Weights of a small GPT-style language model, trained from scratch on English Wikipedia.
Architecture: RMSNorm before each block, no biases in attention or MLP, tied embeddings.
MLP neurons of a small language model. Each row is named by its layer, matrix (down: output weights) and neuron, and shows model dimensions 208-271. Each number is 128 + 24 x the weight over its row's rms, rounded and kept within 0 to 255. A neuron's up and down rows have the sign that makes its largest values positive.
A block is one neuron, or neurons of one layer that tend to fire together. Before each block is what it responds to, as a language model described it from the Wikipedia text at the highest values.

Definitional "is" in openings
L9.down145 [108 127 102 123 139  92 129  80 137 137 122 125 146 151 153 122 131 141 165 132 204 143 100 132 144 122 135 129 127 132 157 103 137 134 116 147  92 104  87 156 153 136 130 120 172  99 123 111 162 156 113  74  71 116 130  96 140  87 130 136 112 163 176 155]
L9.down296 [ 83 127 121 102 138 151 137  87 122 127 109 151 116 100 138 141 137 127 119 128 147 157 138 132 133 160 149 139 112 105 100 120 149 127 168 109 125 141 134 126 121 123 144 145 106 124 145 128 110 151  95 135 117 158 148 142 110 141 139 132 146 138 169 135]
L9.down615 [114 127 115 110  88  99 167 156 146 118 133 131  94 107 138  91 123 131 103 124 125 122 138 103 114 142  89  95 151 113  87 154 139 108 139  89 206 102 118 146 187 141 150 135 145 140  90 111 119  86 129 110 116 112 153 138 126 104 100  93 110 158 159 149]
L9.down710 [103 138 141 116 154 140  78 120 105 112  96 103 122 156 141 145 121 135 111 127 138 126 120 103 161 121 139 150 144  72 116 102 118 116  93 114 136 138 167 126 124 121 135 161 167 127 137  96 117 106 142 105  95 132 112  95 104 140 105 146  97 136 167 135]

Sentence-start subjects, unit-conversion parentheses
L5.down67 [113 106 128  92 155 109 112 136 113  90  96  96 130 129 121 117 178 118 144 129 117 140 121 139 154 140 114 129 115 130 128 125 135 174 151 130 130 137 151 101 194 145 129  90 109 142 137 117 143 151 128 101 129 147 148  95 121 113 107 117 107 142 143 111]
L5.down357 [134 159 141 115 121 114 160  75  83 123 127 144 141 101  96 135 113 174 128 155 132  95 149  98 139 104 155 150 117  88 120 128 135 179 126 133 125 150 167 133 116 146 162 141 114 138 101 133 102 132 107 126 134 119  92 113  91 137 133 123 148 148  82  89]
L5.down387 [155 124 140 134 149 105 107 132 145 165 131 148  90 109 123 133 181 111 157 114 124  93 108 108 125 139 141 110 106 106 127 164 142 115 143 108 109  90 159 152 137 138 103 130 162 154 106 135 122 143 113  86 110 160 169 106 104 149 121 157 139 159 100 101]
L5.down398 [131 164 105 138 140 100 159 133 152 110 128 129  73 140 140 113 119 124 127 130 185 154 165 124 153 114 159 127 138 136 117 159 141 157 114 169 128 163  99 134 118 157 150 132 135 143 145 130 114 108 160 119  96 123 180 109  88  88  94 128 145 110 109 124]
L5.down480 [102 118 151 143 123 126 135 110 143 100  98 120 122 140 126 133 111 156 112 118 174 147 117 158 101 171 147 130 121 150 149 131 117  85 116 125  94 137 102 118 155 131 143 100 157 167 117 120 137 167 113 187 110 134 160 127 118  99 150 140 152 139 126 110]
L5.down486 [132 182 170 141 120 120 105  70  86 144  90 144 142 117 126 126 134 105 110 108 109 120 137 108 149 117 141 154 118 117 140 138 122 109 121 144 113 155 117 120 143 162 117 112 149 150 107 118  75 146 154 122  92 163 142 151  96  89 182 108 128  94 142 172]
L5.down747 [134 155 117 124  90 102  87 109 127 132  92 175 145 118 133  92 120 128  78 130 114 115 156 132 178 140 137 111 131 141 134 132 118 144 144 110 113 143 112 126 140  73 163  79 139 150 138 165 169 135  83 106 147 177 137 136 117 124 110 122 155  86 136 102]
L5.down830 [ 95 101 112 176 170 152 128 161 109 131 158 130 156 126 132 124 117  92 101 106 102  84 101  95 153 123 127 109 119 101 130 123 135 129 113 125 138 134 153 120  85  88 152 152 154 133 120 100 113 122 127 121 163  97 116 142 111 141 119 153 128 112 158 151]

Clause subject / infinitive start
L7.down303 [137 161 147 127 130  97 139 137 138 140 125 126 104 142  88 114  25 107 123 136 152 169 169 141 148 132 139 105 144 147 121 116 123 138 128  86 133 104 111 123  82  98 123  95  93 103  97 114 102  89 135 121 131 153 147 110  99 148 106 145 124  92 147 113]
L7.down711 [150 127 128 152  87 121 143 129 147 113 149 135 129 141 139 147 112 160 153 137 103 126 112 124 117 136 120  88 171 148 140 141 133  92 113 100  87 111 121 125  99  91 135 162 115 123 144 160 127 113 132 108 114 107 177 129 126 152 128 121 150 160 103 115]

Predicate before noun phrase
L5.down69 [147 160 151 144 144 145 105 175 121 123 114 115 124 132 143 143 118 149 131 144 142 128 152 165 133  87 155 137 153 119 154 118 110 150 154 138 142 136 140 176 186 128 145 107 103 110  91 135 139 110 145 133 118 109 117  89 108  95 160 112 124 102  99 116]
L5.down95 [103 158 131 125 162 124 102 126 136 111  98 136 165 164 104 128 133 122 124  96 148 143 146 124 138 140 141 119 127 137 123 124 132 141 118 124 129  94  91 111 122 135 156 140 145 123  85 148 138 121 155 135 122 106 198 128 165 116 100 153  93  66 124 145]
L5.down207 [114 150 112 124 182 134 122 113 142 142 148 100 155 117 141 136 140 137 108 136 143 137 143  96 109 148  86  92 137 148  37 119 155 120 135  96 113 133  70 104 113 108 165 125 110 125 137  87 103 128 149 112 118 142 157 133 104 138 104 111 139 101 146 189]
L5.down362 [131 136 103 108 104 130 164 132 154 126 110 120 117 141 142 171 175 115  82 184 127 150 115 121 159 140 132 137 116 132 126 145 132  93 137 120 110 148  86 143 155 140 157 178 112 113 136 112 113 148 104 136 118 128 145 108 129 108 133 141 127 150 112 180]
L5.down377 [ 96 116 130 122 174 129 128 134 147  84 140 160 108 101 147 161 154 141 138 153  93  86 122 126  95 146 124 143 128 130 127 140 125 121 145 161 128 137  91 144 133 120 120 120 102 132 161 116 152 113 160 123 120 138 118 104 107 104 110 146 162 162 144 141]
L5.down406 [155 158  87  64 121  70 139 117 129  59 149 120 119 149 133 131 146 132 132 117 128 123 124 150 152 121 119 146 115 105 132 146 128 106 138 131 135 119  86 109 116 150 150 138 107 132 119  73 142 135 109 147 108 108  97 108 168 147 112 149 106 133 129 201]
L5.down610 [155 177 100 116 130 107 108 131 146 157 179 171 166 145 164 136 162 120 135 133 110  88  84 144 141 113 118 114 161 137 136 133 126 117 135 120 133 139  97 146 139 109 126 113 142 103 157 128 183 109  95  73 141 100 121 127 132 158 142 127 156 140 129  87]
L5.down740 [141 178 145 135 140 134 128 161 159 157 124 173 121 109 126 122 137 132 135 152 170 132 172 182 145 128 128 158 125 126 122 171 138 160 118 139 134 145 119 147 127 103 184 142 136 111 146 116 111 103 143 131 127 137 105 147 126 117 153 168 131 102 153 153]

Table header separator rows
L7.down590 [123 155 101 115 146 139 126 135 183 144 116 129 116  87 134 158 155 112 117 130 125 108 150 161 158 134 134 119 142 146 135 112 100 172 145 136 113 136  93 118 145 113 128 153 116 160  91 111 129 159 101  85  96 117 134 114 131 119 129 106 117 126 126 101]
L7.down594 [106 127 115 173 124 189 137 142 146 120 128 151 108 126 114 143 154 109 132 124 120 129 116 105 136 108 109 133  90 174 141 154 161 125 139 149 123 163 112 116 123 165 117 139  99 153 132 133  79 132 121 125 140  93 113 140  95 115  80 137 138 127 180 140]

Sentence-opening pronoun "it"
L9.down107 [110 138 124 156 182 127 133 131 145 143 122 128 130 108 103  76 124 164 130 126 100 114 142 127 147 125 152 153 153 139 187 131 145  95 165 184 119 135 115 113 158 152 108 149 129 141 127  94 140  86 120 165 155 136 130 134 132 108 144 132 149 158 107  97]
L9.down442 [124 109 155 115 122 139 142 134 121 135 127 141 136 150 121 116 159 123 121 141 134  87 130 106 154  92 134 150 160 140 155 124 153 136 152 101 133 128 134  89  91 102 124 159 123 148 144 107 195 139  97 148  77 146 110  85 106 134 111 131 138 160 113 113]
L9.down564 [130 112 110 122 175 124 164 158  76 121 133 132 106 159  95 153 105  95  92 113 156 156 105 118 131 139 128 163 114 181 153 135 134 130 114 158 159 130 112 123 147  89 146 130 128 145 103 118 141 155 121 139 158 170 151 107 166 116 113 111 103 121 114 142]
L9.down747 [170 111 136 155 119 113 132 122 115 133 146 154 114 137  91 137 120 152 115 108  82 111  95 117 101 132  99 139 121  92 169 152 140 155 122 116 134 143 135 168 101 141 143  80  71 144 173 116 144 136 135 109 109 122 160  82 124 125 132 131 164 143 101  94]

Participles, table separators
L9.down204 [127 148 110 165 104 119 113 101  90 125 116 127 141 158 147 124 129 118 148 145 130 114 128 137 102 128 125 160 134 110 153 118 119 170 178 175  94 134 142 143 140 132 106 130  88 150 117 121 125 104 138 112 114 126 138 113 141 136  78 155 126 137 112 145]
L9.down465 [114 170 133 133 112 148 129 139 110 103 154 131 154 146  96 151 144 125 176  75  95 129 177 123 121 133 151 173 142 123 163 104  81 121 167 146 139 120  80 142 126 107 102 120 135 138 116 108 135 136 151 132 125 123 139 122 109 134 133 182 140 107 136 143]
L9.down507 [120 117 109  94 117 122 110 118 112 112 164 137 124 141  95 116 106  84 115 142 147 102 162 111 109 119 134 139  81 140 133 109  71  90  86 128 126 147 142 164 138 128 140  84  98 111 127 135 131 178 146  99 110 104 146 123 135 156 139 101 142 135 144 171]
L9.down562 [126 112 123 162  97 157 139  84 113 110 170 127 111 119  93 143 132 121 142 138 118 114 126 149 139 147 143 153 167  96 154  69 106 167 139 141 142 161 127  91 126 124 120 132 152 125 142 154  86 105 124 141 127 186 152  95 164 140  95 129 125 125 126 164]

Passive participles before "by"
L5.down46 [142 104 154  98 162 144 143 138 104 137 124  92 124 158 114 124 128 148 129 135 156 116  90  89 147 155 114 128 134 114 155 147 104 147 117 153 136  95 124 112 123 124 143 111 127 112 149  86 155 133 107 128 134 151 125 155 129 131 119 186  95 174 179 156]
L5.down88 [165 111 139 131 110 132 160 149 109 114 153 163 128 167 100 132 129 103 149 106 142  67 149 101  90 133 133 154  96 109 131 132 111 132 119 111  91 106 121 154 132 156 122  90 143 136 133  92 129 150 140 122 129  68 149 160 105 126 153 123 129 118  98  96]
L5.down253 [ 84 121 139 119 115 136 120 177 130 110 115 107 172 114 111 131 163 101 154 112 110 118 129 134 129 118 161 122 102 155 144 137 136 145  94 120 159 100 121 143 134 128 152 137  84 167 132 107 148  91 118 128 145 136 141 130 163 109  76 150 125 105 120 149]
L5.down264 [132 137 109 163 119 124 184 145 118  73 107 128 156 163 120 138 136 160 136 134 111 102 107 132 107 119 109 130 128  93 161  87 117 116 140 134 106 138 114  65  78 105 126  84 126 119 147  96  96 118  99 127 130  95 133  87 150 108 123 114 139 110 102 193]
L5.down277 [104 146 100 104 138 135 116 167 125 131 115 100 108 122 110  83 102 103 148 103 134  99 167 129 113 134 141 121 115 133  80 139 141 137 120 103 119 157 153 136 125 166 176 166 128 128 122 102 131 120 143 133 124 156 132 145 117 127 107 167 142 142 110 116]
L5.down390 [163  95 135 129  87 152  97 111 132 114 150 101  94 158 123 155 117 146  98  88 160  97 113 116 135 149 128 108 105 156 144 102  74 173 162 155 129 135 134 153 140 119 134 121 115 107 145 126 110  99 139 124 106 120  99 148 137 135 137 133 129 177 134 142]
L5.down611 [102 107  81 132 137  90 106 172  98 127 151 121 113 132 118 182 131 110 122 135 104 124 140 102 133 112 111 122 139 104 147 101 119 175  97 125  83 140 173 119 128 144 125 133 105 134 142 124 118 168 111  68 113 137 151  96 115 143 129  74 137 158  95 107]
L5.down652 [138 134 107 134 123 131 104 158 153 113 102 117  81 125 126 103  91 131 148 152 151 112 110 131 123 145  80  85 141 116 166 135 136 144 157 125  96 189  86 141 157 187 137 151 109 126 125  78 140 128 140 146 146 132 139 164 144 143 145 107 168 141 142  61]

Prepositions after verbs
L7.down348 [106  91 148 112 127 113 127 141  97 124 138 115 118 172 133 145  94 111 157 129 152  80 188 102 156 107 159 145 174 132 137 108 107 126 140 118 165 124  88 132 170 117  90 190 102 128 111  76 119 141 153 147 194 128 163 116 128  97 133  92 177 138 155 106]
L7.down506 [113 165 128 125  96 135 102 144 180 151 165 170  77  97 135 167 171 130 111 111  99 158 123 121  96 126 153 127  93 102 191  88 116 129 123 108 153 108 149 146 178 107 146 120 134 109 104 113  87 111 126 131 178 113 149 173 151  96 144 154 121 119 147 139]